python train.py --n_layer=9 --n_kv_head=2 --activation="swiglu" --bias="qkv" --init_std_up=0.0369 --optimizer="muon_variant" --lr_mult_o=2.0 --final_lr_fraction=0.0
MLP neurons of a small language model. Each row is named by its layer, matrix (gate and up: input weights) and neuron, and shows model dimensions 0-255. Each number is 500 + 40 x the weight over its row's rms, rounded and kept within 0 to 999. Numbers have three digits each. A neuron's up and down rows have the sign that makes its largest values positive.
After each neuron's rows, "fires on" lists the tokens most often at its 100 highest values on Wikipedia text that the model never trained on. A number after a token or word is its count.

L3.gate0:556576525471516519553496458520526589531547455487496470457459449477516438509451489468457517438526516572537501459538463551529431552448491513470492430531544540544504549556488446519462517517526447577574557491579526442495497529538448510502545471600482456543546477447423522475494549536582523494486477499528514439505446429488501540484543498470540503526502477525490473520453536511478404464543566486511457491396499514532576615514537519574438556511577571453513538547467507465502487468427526417527462507548436518493474486499525516555497479510481499499511460525556453488481538514589495510465503533469494525496498489432433494475546482520446471547571452500512455514504520466493538525556543516460473486487542533466466527522440462533533521518471508442532511458543443544491524551462498
L3.up0:555500490445433515506559527538511524520575541419478523448499492513439605523467451461506499513529470511561570549514485474562495529511473514590465517456551471513473484546511567492532503538555424458536585507522456523497439556472524428479445543453495549428529441542502455470444511512486476456452519450511514498481456545493484521510476498515555499521484524565533432475478518489509569497441535478491558511499456522552519599407437451511522568540439577531441477601478494554540460500476550522528553565510586508468483456531494491524469462519527482509456512502464497386529561485547536551506504446544498500496474508443512521501536522484510542509516442538454492447487498544481528518508453509568401535474522527492526464500439528473451460497491570453476503536498520474590474521475508
fires on: "it" 19, "ing" 18, "h" 12, "l" 12, "ial" 9, "ter" 6

L4.gate805:504423529499514479480506559540497431490474524486409435455497519533403475502544508539552469568552486507541556540480476531537543502503485456541500567556581430481521547459481503599489579510511517500535476542563523498468528506495492538518506479526522485536401533552508513515486557467549534522483532557465515536449589508563475426508493540467496553539439484526483495524542501404485553424558444447462503496545503550543525482563458507498436458458502528481521506460471559416508587538534537533511570524497456514523529519482512536486466485465468455516526464484503502483471490483438541446451509481527488504547478516523499473447426464446535582457513470495536552503482514555509442450496582473528510489476502472526488518488572535468410521437476374502496516510524486529557414457521485
L4.up805:474529469544460505529470468551431526381564487554490478484512468469452511513500461498527520559459508529489503488446580529538522509507510560450508517541479464474432488559578492511532475523446554533527610514517482464473510546500523489472498572451536488410507460464474548485444567508506499485484472577546531561423490473542523499537566441465585501540449531499507530527520546508538397520509549465485503627496518541587533508485512460444497503485535435573509409546498557520493440470492426536531487501481495573433515524522509477488451486473501544474455513486512460480499472503492538472536481466489521473475508556544443577477536422504527547419505481520460418497458541465447525483474471490513507483547565460515464481521484518501470583449480555471499498561476439456541506508558460
fires on: "o" 70, "O" 7, ":" 4

L4.gate320:539573511449485536569500501441492514504522508546541507521584553514466481500488460519513527444489458517578508387520461439496499563497447461536536473469530472507466495526490486495518551534483478487494533496525506570544508528481491462509504476549517494498455516522516474535554429493521520481488377507524490438518465543557422560471544449532518480506416455462499460577533484456485507492553594486565466513594460468503510454452558443504469463474497461488540502559469559525515497482526526534407475431491493498468513541501496485519540528558495523511492560533460533469504528549476494509486559467502594490451529467526468556479516498547442482551532511473430450500424551554504422461425536555459540578571513567490540446548575539482562504440508454499439458539543456506437520529525536
L4.up320:480572501502514531415471505503496506535423506486485481537493581508487494494525497469563471499485504527451540445462492508442576504524364495442503545456499519499535386485523540528537434441483510496505495484539571503437521427431565529460494504470544460492557531473509455499511494477486480539513554498500564468504500458556502501517538545443457529496421526533464605463408553516584479534507474482482484512482485465479513452486542460500514485553532456479519536505504510503547489515558502496484549529525480553529554460521488529475492457469502546462455473446535516512450578462464547518559511560483503473547488504472434513489541508453526468575424441486564430554448487606453468517426496513429446461535482496517547409475471472487486501466531430516524512419459511504488485601454500
fires on: " |" 79, "|---" 10, ":" 8

L4.gate842:462446541507580521506520486521464455492382485413556477423519550475455485477487542533498494524529513495598500480506479480554459423466458522554590510495504505520524533491548533470506518495454500534516506466481451535446488429525450457465569551524462519507521502506481508533474500566508482495524534541473434463459478427498553493463506447518507450404517564587483532453430524528510495461469425488480593421516516473513479502525507534487536459526530547489551583517499520522522484510548474541521443436556468480469486473518523497617475513516494509455451502402545531476451519420467524506520474416582543482458458495494524497608549492509482440472514521535463500466525448485544575471458516489501512454500428521457527499421517498445531502499479483483445494552592477479501466534470474
L4.up842:447498537547425496555470542475478473500517434563505433516485536516566564454577531371491490499492491426541393507445443474491472524475502557569516515554474473533479439525448461469448513489503496476519463540551528579467484447473519419470498485449484548543487539437460535459506492461512528456492444525494485483518540427500507517481512473477461458438462566483536508505413520455468505497453433481502494475586488517500472448490492473484481512557456487512524555512462517419518608474452513565521515431498527484514518506545535530579477460497523486504504501471433546452457464509437532486453461460500464534475524533519531522508506466546529497482487511554453546515480495489442445459434501466549524571497464492453525538398470539521578548532468457514458531511487478441527506386441534
fires on: " |" 57, " c" 9, "ur" 6, "o" 6, "r" 5

L4.gate326:514598487543465547536507503462539474512511475438493542524426466546505543507518513580481437487433508473462518523477497472520506550519480466514488442449471488447522464510384446485485526548503515491541530567450456485521598449553501583487535504505508527471539564540547493526589499516476532461441494468493517554426448536466505590545506423537502503468465482493373524513482523421441509498540505501540511520555477494425423547516493416488512486497500458472512595513563538516501515474541554455423492535568539489472455515496545532488533486491474499557504499537533508443444500487484481524479536522456520437521533520502489507483516495489491480473510432523455479458534540518606496502453497562539517522529509506567407510494545467536481516416529460504480441411550483455515468483591483
L4.up326:515578512587487542488521537454428518521465618489499500463495473508530482561528453488476473457486555494416441392558488536503522483504423484549547524478480554531484473566509489468530516511475537471581570540449473413491520465549456481445506495532526487462502390467484455555516520483422508528526525501479423476506458395549540463448480522487454464540498521511465488425542529479497436553496453461492468503521469497448475496468504414484460505536484541460507510509479493512505489568519489485617580526533453492525496498476533513458550545484529524589413491535515542481475476446547476502497529538540535502485528527505521528462518453522514468480524460453439440503462476465559522451490494458471450462537447462464529438495496510524536452510586503495520527524388538562487449467493510
fires on: " |" 86, ";" 5

L3.gate920:474530570444446506462497459531499577444509486468505556479494492445489493522507462560487493495407465493513482460524489440416482476536471490516490526545446574487593446513423491471434446523527492467446459440481535527481455531493485540514468405429530480502539556501490529550526456498534503578552471547549387484494490507443420466513486499456534434479554475500515464525507455523501500422544479482452522537481492499440501481468493490416492505442433548490576499447549467537525454472599529509520462458482523519460451465506496503477518462528532554511473537439488468470541475446519468503513480520443511520530508437528549528468478501520553479527510481478450513445475513517507567502516480540431525490466538494526574466419438516556509425539553534511488501495482550565367436543506554
L3.up920:432597539467509527549534490549501541498462448483439492470412507531486495469522454527486525462467446546477550513487481507456551456445504461555508477461458521549535560448435485525501528435581414435495462525593526484485556458491490495582461579531532455472472549488509525465486487527546412462589460447544491482459501468457497483448515508421432509517581487464422519482436494547539506527497557449420484520493514439472501455509519514500490478526522513482499571518500523528476520475536494463524465420582512499560522490455573551563534497513519443546515504490554459527445545552508548459501499423446513481557460503486467477513510556455502566462464397485459515479513603518502511533525496489516455427473448499501523469520456481458449502515486544519482473546501446438442514492509505
fires on: "," 21, "ork" 15, " of" 13, "n" 12, "y," 6, "out" 6

L4.gate589:524469540506487554430482497473455570516483534480456500512530475509424469423496566572540472442491503579561482531463509516524539529545437593556507477522439438553489510498472471520522500515500498538537524521456543435502515574504537489487576553487462482516506470543467522498497525481494445420496461529467470517415538536504513530446510546501564490464486495540495450440531487474476530516540519548483551489441512477566457484391458521527478494523488557476466479480457451456398522448469469497552421463517522467551510490505509414476600485491528543482549496516532469501477523437459475434510471517489431527524439468540470569522492589474551529578459443525485539492506500487434435478471533546505469383499467517431518540495596476501469511482540509529508540475452470532546549525438525
L4.up589:467449530514545537463502493462581514455530526546505545531498569479447555446486508554536474458441524512499485540458430545504492533426491480493458495502472464453521517536449542509508468449507522520472554494481573439486479495452466487504499469501505439451501479473497554489521547493496478532473531547519512504515560460430518532487515511474582533444431527545414516485561475517469513552549514566496483563530546478554497503439511493502528471468386606479396512508434406506465523509471548449461451491478518494529510489433472514456513476533446532437512555447514472606507440459502489493555467476491525485450476533572530543481591531462488516482556530612465534554477499548537574500488556522433467500542445538503486472549471514523488562512569522535574527546474489519447534467559519
fires on: "t" 20, "et" 16, "st" 7, "ver" 7

L3.gate408:524526565537567480499527522597547505511472518499498486502441459536568539470483537569481480432469506468482527535492396477477536545527510511453503590553487470470514450505503481434545553552597522503460477557424485515546515489503573511511530397514470519550442516460531489479478547468459524557509484567508475499561483481521441473486516497473523521495501497542518529535444485489472519460421484492468482556484488546535534470471495490477569502481481569464456542501410535500526568449558532511456574372501453486458520439548536469521500476473534480453483473453520521552565511454535494500473493490467551562470511479532507521475483533556512576556445595455472509469500437464506509467549490525484473471469557499436509534467405539486422567451521525552499475520524461582474501453468451
L3.up408:475533509456427504475463512545570501425496587486476467495484581529473468553564528459466444461500495530507510454487521477523503484532539441476495582554442518497522539488502532436505451441526496499504550509498421476524451546531544501521500519540504508496503550533436476562562489536570487530535537478436578471580427501563561494461462408540473481502614449446461499460521478477432575452456490500568533497536532505512526484559459483536524407513476534579501574474520520543460509450474471460544474515582478471518558500571566529482509530526504419541492516454548480431441487436500429465487520505527481459514469509461483475564490468544524566458481542500551476496482515507544489487513484540537478509483538421487462455468403480569456495468467490506450482489520497488524544557524463
fires on: " University" 28, " of" 18, "est" 9, "M" 7, " Com" 5

L4.gate753:581403467581531505526462524500521481593490531494431535534455500452468561545506559492521478498556507463538443443530516502516477551501484544577507536507480510573571507583475549488559505484459530472485469527478468529534470480392450469503572509510510539546553508449499428488504502520454512457557526432539491489471491484531552498483443572475500548550532495538500516455455560561467525469550493534557434539388509491451440506483499492558549493470528477418482485518446449495564503532505424547457479506528445524514476496555491559459440490542466462487511415477493515396501551535537497490529425497499488579449552488542434546534489532507480469517501412497486533475501481520525574525494484520495526456478518458493514453470445443534508475483484508564536509472512499508542598489442487
L4.up753:509469504544532462505474560546529441484548475470482475601469401457489599467543496500532487471431468486513537517491522478498526479516505509519558555542528442504531505535501435450482589533492505467524473530483525555496467432467438543481484558477510489549486545585556500496533491489460548571422490516515511519518502510439555473429508527414478556488486491517530493495588566461487497441475561523510491553431398489504427467524451466543529466391412564492480514565556494480445468461495557462582497441561499485534517462537440450504467524489472486498508514501521519465563536485520514463517513516460485414443494528454469449499493511494452495541546515491466516431500503528539439513473472407458545501455522550482449462486496429445496542546437460551556518474462498502490496537482459
fires on: "ec" 18, " spec" 16, "ic" 10, "\"" 9, "ague" 5, "c" 5

L3.gate28:552457523505476535510434546487468536569541487467493490472547476539465470570493507458484567492532469527528538503538544462483444410549518485577530566461522479508496580557478483473529510396529466505591531479470502515415455430524472537434534528501494464509516454517580531446512461509433494483520476557550534533545534549459436450488465494500445444534542483494476507524456527459482501497467493543420543431543490495477548492502497518464494434463496514526509451501497505450508473544462497478469464511535534526504526447538506526466431504456452520521515521467552421456404498520534422539463441476546555494464467448532521580518478487553494552428505463523481497471539581450479527458399534510487494475542447513490591516517583575540463482491436485468512449527504514471536487414513570
L3.up28:518472506541518496515463446516548521506537450552515467445515444477542487595545523484559509499521548513571467497486484433548440418579529497560518482442549477465430496510514513548476498430549471484564446479497511487497483513451488480509443629493504576468507446469572533452426486484513478447521472564507494553475537521445488426560480523561473546582522508454575435530546494466490494501441526513531486515526422512472419492483495513534508431443505474571494532576508578506557532483460506490528468406534489558476516421530491493502490457436543523428501469462522499476502433572497473485479470473479498505412451459496547561559441523501528523498466436527455500479568555520535489516425468518491463503531500450507451450513512462488515478464511508552488519482495544561476534451551537
fires on: "a" 50, "ul" 15, "r" 11, "o" 11, "ind" 4

L3.gate571:515437538495474490466534495557473515558503513532430510484445498517525532550483479564499519469433540531446449445469452480540476443380512510528612511538492488547548497542515534478516435505505479530504508486490446515475513525503526327434440546546451417508492494536567486443443511520498458493470452505526474485521547523559447561449441389492505489547500468446529509544593527506472492470565481482497454440512478491460454561542544487431498518482537510567496478503497505493496461536446509494462436511519512514471518517471571446527499507478517479537514570497502482539512507530521467407519514481524533602550550496484496526458480458569433509407489482537514491484557477550483522495482535513529506430498520473483466508444489456552519562530529465507494423532434469560559487472475472
L3.up571:519441527489424491439587386508456510523504532489495465409534537513462544472453472454521483469477521544508517529466480480547464456433464445508507534541553486550487530463495643518519454509468472515546569455591555479502571420491534413476510570476483518504475500465534508516480548505496513456493560477503434525496512555525495546512446523501471427544540552510479547510550512508435395553571457507563495491437532519459540490529433510491456465496521519537506461571545512513492463460504561458469495520540540514535502516538469458558500421478541508488491506462475481476491511502539480482469510456457509456541464513515515557519559515427505492562477451488481560538486489484417536567502508598463454524545530457529534550481500514502563462537511445505547534589435486517473500440459512
fires on: "a" 63, "ed" 19, "ose" 7, "en" 5

L3.gate561:567494494536564498487552571458453525497447517454519392466501499604444463475444452552500477550520479477495498514503462504536570458526476484536495520481456517520464485517584567554483473549524533496490502517502556493515576466477525505549508558527491515466539505511476457400517559500505540494589486500570479560542538427581509549439605444483456466530455496521554537570534579492494544541472519488498526536571506447533473531483524485566453491454543482460475467564566539515425515536513463451473561475572465455576474521480508532516506505546472491486531444527461520427513577514385463494571507565548520495527492481501483467529456524497459511573452496481445449528519499522473513492536507485530502463503514453532508430475434540464473488398496488471472508536493505473510479482529546
L3.up561:471483536513509473522486503498435565502426493422511421448458492529478513526469496509487502544546455550490529480516494431550574473566519438511524511500487563514496452509565548440548497465567539474488464560465552475512524547614544501559481497573478499430536590481471424473511593464489556530548518491570497539522511446571563545573531461469480487509457511516557547452531457468501512473487528479607518558586465488509441514529417498520460537457562526525497482537541507484435489545500500464511514529499451477507482539494458508507480529478458524463510513508482483481565538517461509567462504574525487436447534533446447497443413512511436586560442528537442510523518476486406492537532523466537558473484480487539479516474472559459455478470499505496525489568541446489483457528528486
fires on: " C" 50, "\n" 11, " c" 11, ":" 7, "res" 7, "ific" 4

L4.gate661:517550500478456457547493491501468459491493458559517533447453542539529488504537424549509511507491541515494552466530493537469496459555554485466408447535537458612457553499472453555542498472458511483605521511504467553555516530478531516511527534559478543476508435506536598481513477480495523456428577451502540529468564591533509519467575447495538549531461471477515468566505512541487512444542509464518518474503476526526526489509514570506443455499500558523548523571467528504502511513496480443537558506483566515441571565516494579511412527485533536608519458512488502491545563503464439501465497506498476520516494520511438488457447450475482532481487494493616479494478527347463506505479460500511564459561512487505488410497427445439492456537543531501472504511490468513499553496526481
L4.up661:454518509524526554459509510563431495388478497555505580443500518542527495511518524484445539474477476422447529459472538518451489524572523517534462492481481440541482482516512508545439489562487544460528478440532436563494464451517559548533446451559526542553522432489536522456551519474429494473477463520524529547472595484539481507500499483524549443529483505442485415510558432523571420492546509505519520548492496483541527456488480455450481526518449518451554518555517473463441446437594467442500481561517561458563438502544505542533392538480514556519553435467496512539515524567419486472481509489521457514505483489501530561471520521498506556519544560523515546572486546494472503529447432440490439420543548491486500461510486525506503483507510465529538474514406571496508484479537494
fires on: "es" 20, "m" 14, "o" 11, "os" 10, "et" 8, "ep" 5

L4.gate957:453489489543418549526487498542482403458527451456526510487457422513444560522484527461540558492491493461411422492502388485474485518522460513531464488526498428526547449565534478537446486505535574489510473504563495499499521529474583481540492564505495530501459535462565469519596523469550475442521546407526560519486411572480411512466483455522512534471490485566455493433492565508463473532523482488518436483530565507447513548487493496464505511483483495426528528491544545487525520459467486480458530451497451502515542522523441495512467466475485539578474517521502464515419530535502473482479500514497475499472433450530456535524441469501471524486539550540502423451460471513494524531519495496443505480588513594460454452412518528521513472477612464506412468509462480450497508517547557
L4.up957:486526411515444542547507478520455493442540489463527456536574617533510503565533492513508456508487584502480538503504488494566503463519441495537522450444449490455485491483479455540437539443523519540460613533546478461532375457451475522466473525477523513528492498540486533502530517430498517458506555517485471493490422529500492451586555499512577546535561493534531441430554528473412582539417484493439505515535500458522498474533482463555544513524511528536532506466407441539507519454469498442485529562487554544556544507514504451489520481523481501492512559516503535492551554483466482517517441556532561513465446538498467541449514499417467514492522485515572472505448514553504444509467563515514504490502516433516455527545481478583541422564479433519498442486502482457520508481556538
fires on: "\n" 54, "al" 12, "art" 10, " |" 6, "'s" 5, "ason" 4

L4.gate634:432546474540515531435424511502522467485539454513551528461468492430448510501493545459489537550468544491443542418453495550487491564468558454476453446458512520560487569545491513518459433517497590467516623554529552525501544532488549493488493517479503483444556532545562520497462523457471544504512572482576451535556564520508485534480477415469537456465461531543559485510503449430543477492499545494546453587452529568442496450413547595480525494453534459523515430550491517513543502472514506472533410489493562578546531498505502518506509477539463514485528485503500488449570504507565437492522541535481473483502524521447515494502456471501492511477554600483529509493470577513498529583531554482507501462509470449431547514479489542500485501514583513514519568523503520456523580506511525
L4.up634:520548600502518437503469529516503494529519453475532583436463497459530499448462450483503476522505467450456510493492553520481479447455553498537436561434493507466519550511423502513475475493494516449540558513519462528466540516432533499517512568447575552452495482569541559424527463452511563519539457505513463530505546532539468505494504496453476504464464528455504489548595481473503529485473494521441594491444530451501476513425471503489528460545510491473552555536539455515560508434545561423508489486477476569417540475504451495538532495499514539541496515415474510510562511566509484607517522552461427586548486597578441501494433510568554496524460471543475480430475522505501445508613493481494530420458479563496522513495523505465539462505524455480514525507552483494466467523495511
fires on: " to" 45, " m" 13, "ath" 10, ")" 7

L3.gate681:451548472516520465431593549502550457463482484496453533514524470488516478552482582520510518478553490499606557537561464513487479554400452472456449497532529439531508540560524488514513499453527488546468510494545427471506504464518576522487503517512543454494513479490526430513493468542450558507558526452472525455502511502512416615545447449502551457473496629515585499613456465478462453504511500464444476517505515440515544466484543534460493573504516501464492481501475505505445484514568498552491464510561496543475457558401516549516473481479505444546537523479547473544512483501482518479452485502410451522517526571500456520479464481491559499497531526431531552437533539491478472479491484525529440510463554495474513529460532474479470556525444531598554501510594521550465532477497468
L3.up681:491464470489427490505581470483440512590474525460508499510423558527487456623482454458499500507481485541537587557473498490500541548512604537476522509497470463470492473510523591514514565562525512530503496523471513504513510525551558466550459412456527495453461539561444472476529476450517512469462492496427557471494443528544511547551555487489511531536471543534539450535462573523525510488498481520512564467572467490519474520473521529461566505513462461464518503398515403602533458481514571459462514480506555501527520499463470496484457497548517478453559494513535501507433475482567453465529507487498524475446477554496495498494461460451552492467417415417496480482446435526531399491470476519545502471468548502522502495477475524513525500603477445542500412531488489538509489473520426
fires on: ":" 21, "ul" 18, "ing" 10, "E" 8, "°" 8, "l" 8

L3.gate388:543422454504470514557512513496464466541504453488455499498541418505476517576443524490527564521505489385488414543594517493452456473560398464548466435494489468503550576510426509436486490463506497517592522487523502412464487492493450404489530425423431514485492525536452470556424506487448481491554415529468467445498495524487444511462475498508540546477446479484465475494544497451520459458564520498494511493509519423525460503449510459505503511517554551459499491480421461545473526571482497519438491461444461469487483485538532470519509473585454503548474488465537468536523569528544499490511542460498415493489538534434500502477554515539547526511482469531512525563445444520476464430469541556538459483453545490482446587472498499458475461487488516418497547512480452506502475530499527
L3.up388:546453481440471534493457539461592552501479491511489506498492480440524442560534527509546478457480499435494469471521508487509484585580482519437480458527479533453510492446407495500516543511503478499491439491565608482501413525507445514541538531494560517495499465560472460468523555479484513502487455490490515428498415446441531446508501429473564483535475532490535519528498517476407452503535426464542484468505471467546515487526477476512493490501538490515573552494561497480444471552498487467465492538518541521460436407548503420494527458484500550529451520320526476448484520466493517448478497472512450574478477502514445483518523576474515478511465526447529527533552486517493571496600545552525452501463536488460502569513457592457502491511484535516500527520508443545478465498583533
fires on: "ed" 21, "w" 12, "e" 11, "p" 9, " De" 7

L3.gate783:478414493417566517556449520529544473558537543503479507523481538477434472430543484506468390486449523484459520455466424416436551550432496492570528531538469474497528486501496540508521530487472572534481480523528522512430462551537507444519424529515542517495463477552565461479486459500507558523523417518522533496545424511519477474479538523461519505519489584575471511516503483544459505429468468540511487512581484517505492422556425497458436515500491487561478476493485513528523422487434470502539490516556452538506514479510479470520514505476477485547494534523491413462450511469554539433512511488473428458450483462498466493487520512487485548498491543551448464372516522459517509421568516480469591483423433524496588559487507542448472525517506517476458535480486471505456549441553469
L3.up783:504458516477488513572512478520507523531496518490590496443490532532499569472566513521501465524522540415482525482476495432524529466485488544523376463533467546545488530476569485435571487515453517426501540512474473459536494505517517486542470578473422560436500390488559490514505530467464468497473466532573535590487565513503509492476495462513529535528488529509487565433554550459506433495515464530481519464529524442592524583523390538531483481529496446516501469482497568426473499521515545537486570531578518509494525464533495484483514556514507536457512480443412506499534463575511514548554492464496437489529460474465530429540510467524491519547562466482488377462546488439517493484448505476463523481478504616473520520547469473513481479497471523471538533553505428464502449518529538
fires on: "o" 26, "p" 22, "oin" 9, "se" 6, "er" 6, "y" 6

L3.gate487:541532474506524548532449486496460511483442439502451475467454607481498607482522522525541480522481560508538579525550570462504565500527469475579535520496428519467510505492490495496539439520482583484516470453452526537528472482512457572483477495446481538540436383459498533497512443497510457449590503512522469489537509507530484476487510431535520483478497520508475487503478561472507457576463526500572489555521479472562471534473532506510465506537573549459497507541464475499494507503510532528444446486399496444449524541520507524473503452476454495464557440578503456518509555493448456498562442485488544504481605522549543572439485512506449495508506482465561416530493550531484515583440538514544495444465427567488525513499455491486494417511483535478457515562469554473557486474428572
L3.up487:558422543453524440397531506542488562451509512549535469492506419472534478438426441430492445465475582538435492478488453524490526525489493558525512596501509468555539568421592439489418490489471503565505450541478453529579501484452478513483506532494496462463441461470548499486520545519499403445447493472512553516539571502467525472484532501475503490490565525452474561516485537558419497595467528456417497533453509503461533476454504515529527552472537498513551450517532506498462473505561463473519481552511557465478468462404461480481510486520484509465475522462427551482454466556486450549527472542456484506480539558512425528489495549494525475530460504461514486485521499569462565507483502523491494528551526576505552462551540479484565459502462483496536473545489473587504526562489509
fires on: "p" 24, "et" 18, "ill" 14, "op" 12, "um" 12, "ical" 7

L3.gate915:490539532536484555455514413462525499501421489496513489488485525477466495505487496514508518435530559475528536494434480562419542501494481463507526528462457523452440536478470483473490471523428556435595498510568441512521522480509459514531478475553518499510505450519503479463431522549580495520428540535475538441526481543428506555507528510488473497556500451501547502445475540510492486488463488589468564502563457445558477448482514482557423523462470422566591456592485496504495530525492534477497525554476537512500469449504541501529557584537480507513435482465491470492441533455461482464504489518533457544497545503539414503490437552486400474496526495442536488490483507456471467525514469509466503482621479499535510464523442470512471495507562468381401431586542563488504485546481494
L3.up915:452476513521454498509512535474574496497507521563472560437519454421434429559550495531520447500488457449510449465443516541542438508538488510585484500504476468477535494491445497515474545428454461495501490460526543470435523524526513570473505459510513488462506487436481507550572542501472482455543589521502479475473520557534482598473526445485392480544501514516508560501497449543488407517468457494504550577544468523474472517514487510563514527460473459557494439524568546512545406497488491522477531496553536498510516428506511569538439405488490512488443479474472533499530440444449555455472429576505521481507486498493527477546526506547499513516496577467460495537470493500518491425516394476484511483545587463578491552478526562497455470459510524467447564416514530475503456503522432
fires on: "ro" 23, " ab" 19, "'" 13, "oy" 10, " out" 5, "op" 4

L4.gate480:477500480547458510462431479447522462515498517532434524539426435552455435538477528453388511559578419522545509501503440497459540515506423482565479456458484519521455522516491483476497506462508486492541494564520485500502435512509524432457569532480484580527516498529448467480534524456486555517452460532525497454530481499514524524492449441554578501515466509455525453490504435494522424499539425541425528492453517472476536521467521524512534454554450574446516463617499485495481540481454521445502466493523541443435472498543462444505572552527531467405510434481445446428459517498434563537496539528487517526497549529565537465547555540512542504490478467483516440473509510494457516553497470571503587525508538438523467558455455555463469495513489547552475515503451512420540473478521499
L4.up480:476502489463558514473453509499528466542453539491481436523601488497547492464553568450448549525550470442542544558457621591454480575515474507519498481508490384500472473532573455577485537542471464478514525475514580572401474514520489505519505469506496510511519530472461485463478561519505534487512497499580486514454445479457505548469490518524516432475468601514546497517479531517451429555429520521469537493419523461523508461550526488518510502503474485511492484452484544572525522454486540470463492499567542516506451531515471511486454509470483476529509493471540547528498521463521512429465484570519485573469459564482407522552542469485479560544525465551479488481485501418493512565489477460495456565556502539500527488454528585441413503597527558503534511489491578520507476452520476
fires on: "ist" 15, "ed" 13, " of" 11, "e" 10, "ing" 8, "ect" 7

L3.gate625:503476493568511520513547465475496532466503484518516541494541527461478498440534507509512580571487474522531400505457529486480559515472488577513495490472549478576497497534596512508492506547501509404512493491538468489465450452479501500501570541567498516525452565454483492478439487498444512476500408447413474520468570474507494547493466523483598493503477557473475494547495536464453519550507444531529447449490541449479533449469514479403502493502489544545493495499497536444456538517480427557536474501518586528518438452528503489570518521506463511564541546454471512519527530388516506470563507482534442499551483479402506480426431517465470536473521475400451510524484587466446499492550534558468460469432448451435506581515537500476564482487510495545522422505438521482532499459463495
L3.up625:437439462530486549513540548396499571497507550514583547527491525518483527493546450485474508517490583447464497514484592505478573533451486544470455477537485505511498463499523520510483500487516572473542530551535505503529437473451464515494483500476504453551592569532466437528461508530518504574484468533431421441483568549497452456500471491574560478447516470550527537449463450558433542501521453475476548495535487500500488502503524511516531535528439522498531487487461425538496484508499523494507491523467588598461511422538416449453521437513463492474504441537529469425526501417561498480411442518543466487440541439565528500514475495527599478551531484540488494538512492429476434454492529526511531440485505542503577483505492519511497529573529409520546471512499452502535507499492459
fires on: "2" 21, "o" 12, "t" 11, "7" 6, "ver" 6

L3.gate60:521452499548507565468463437439488409490470492499488513512503534547486466512461481505527472540435436574451591493567464518494533538516545567497475520509491560443484505569481512520499464552504440503496484487550521450543523474525551512534561496579495554530485469554540491476489503534466496487465510480560527505520488458535501513518518514524444490468546515502520526620558466463498549506426514524476519580538514474459525529512452525519518498483464499461532543456415572567406512497479512578490504523529492556532540458503491498551521547452556532511522552523474551462470539649477567441432424503442517526537488489538421451451505560503471530460490480520549461452422489454539540525520527466507508421541453497494560444476408492463483499525444493431486470525529440472506557477493524
L3.up60:480502516530525487531528486425483544481430493481509536500454509492490451457535480490562457426465544530361554493435460413496506479474552507531483499545503496547491486485436563483490489507538511468458498487548496500498502525452424582497484582445543464470509588503487528538553537413517483518460492492497506515476432509537516474458459487495478476496541541584550516526472485510470518522545476527397556461526468549478530520485553523505474440492545495441526487462431467509499512503455523523488463563503599481496517499482543451559489465502490552464485487474521483474435484458489432524464510544505515510554493486541461542463507527534531390544499452522430457402437527492516475524504561445479547424505441458509565627537493543506527478554467442471491465507553541504545436578498552
fires on: "ational" 45, "ern" 15, "ial" 13, "ical" 12

L3.gate434:506490503537529504457468501528514490538553518435488565490487438487492522503492497527490551463410477482446538498531502517493562494463564545475479432501459562484545482483521538588509484476473525500459567423487519519515488495494537494469489485472546440429534498448463479489575491448531455518455526481472485503589514448462438548527471468464445433502447492451473477532517451494478474430535483472451491533537555492507521496531512516515558497471508485528625535510461541447502523506512510500540498580464498463554499504551515534431462432452514571552494507462448488503531423447485416538538520566431463492514501514511469539425456494520510513481504527355462460427415599514474549461529512451556473513467539558515511483433466571607445503522539509471497503471533489533430511533474457
L3.up434:482483463462415501429565493496508547447512564529465548507539448474424507522415435490454492477431517505453519495545471515550503416547503535538557473490523573482524470441434493469543506442498467478431506445483456508451545500514493466462511512475474413490519511410512481540523505505513405512628526438536485506541547484496498510562455535490525481437475406485492457482539485503507503466552441478463523487382510502477497492631508514469513551477498518520527519539480495472521532531526465509589451531472523533479458519532563494423510453443502538532476492504433515509557479485534487559566517534458419400501465558455415544435469504544544509541440511416494490490444530510510537477539485547541489469547520498463522482523486516537448514511493499438528473480474510494478484523498476
fires on: "," 62, "e," 13, "y," 5, "a," 5, "o," 4

L4.gate155:529496426571517511551474479463469575464478475429504433504512544534500447468482491546468520531533532485498518524541403564525442476505527487512526547469426519434452492550398527477456526534548501562470477495446553396493476534447497476507502506493560487462421499489500457498475507482473458473484485455560491532551538499440488461544484516531487518586476491505494501483440529424524514502485494498550544494500498547524553532458468476448483508467489517454498531520512516581503490480533469506579518466517504475562552497459521501530451464536482467446477492578431521509536494591483518492521475471483539455487494480423433453483552492540442490595491444461502501449550603593485539549589538491557474454533520517443439559529404533468485589505585463452549517476480546525486503497502489
L4.up155:470554535529515529465519455470507471583563521443545473603476543489454516425551462454528464550467522545510543510502499481464559469500555491527473480570476512519409429464514530506476433539514492444462529582412486472508571431427460473562445546489462504473495465526490531514482495418532479539402503546466514527454472576528506480510531488501530493534479514527530450508492492461448536536489542552476456508474494466424525511465524521525503457523515495431500559475504494510485528480491531438457572544523510555531464501537517541531517498514466537471585460481519543521528497541473518517501535490487508511550425475510409503512496476505505454520571506415461429501585414502527510493446458474455516507526462437586513469434450533491583550517479529459566496592541443433502536532533514
fires on: "al" 15, "ial" 12, "ational" 11, "|---|---" 7, "|---|---|---|---" 7, "|" 7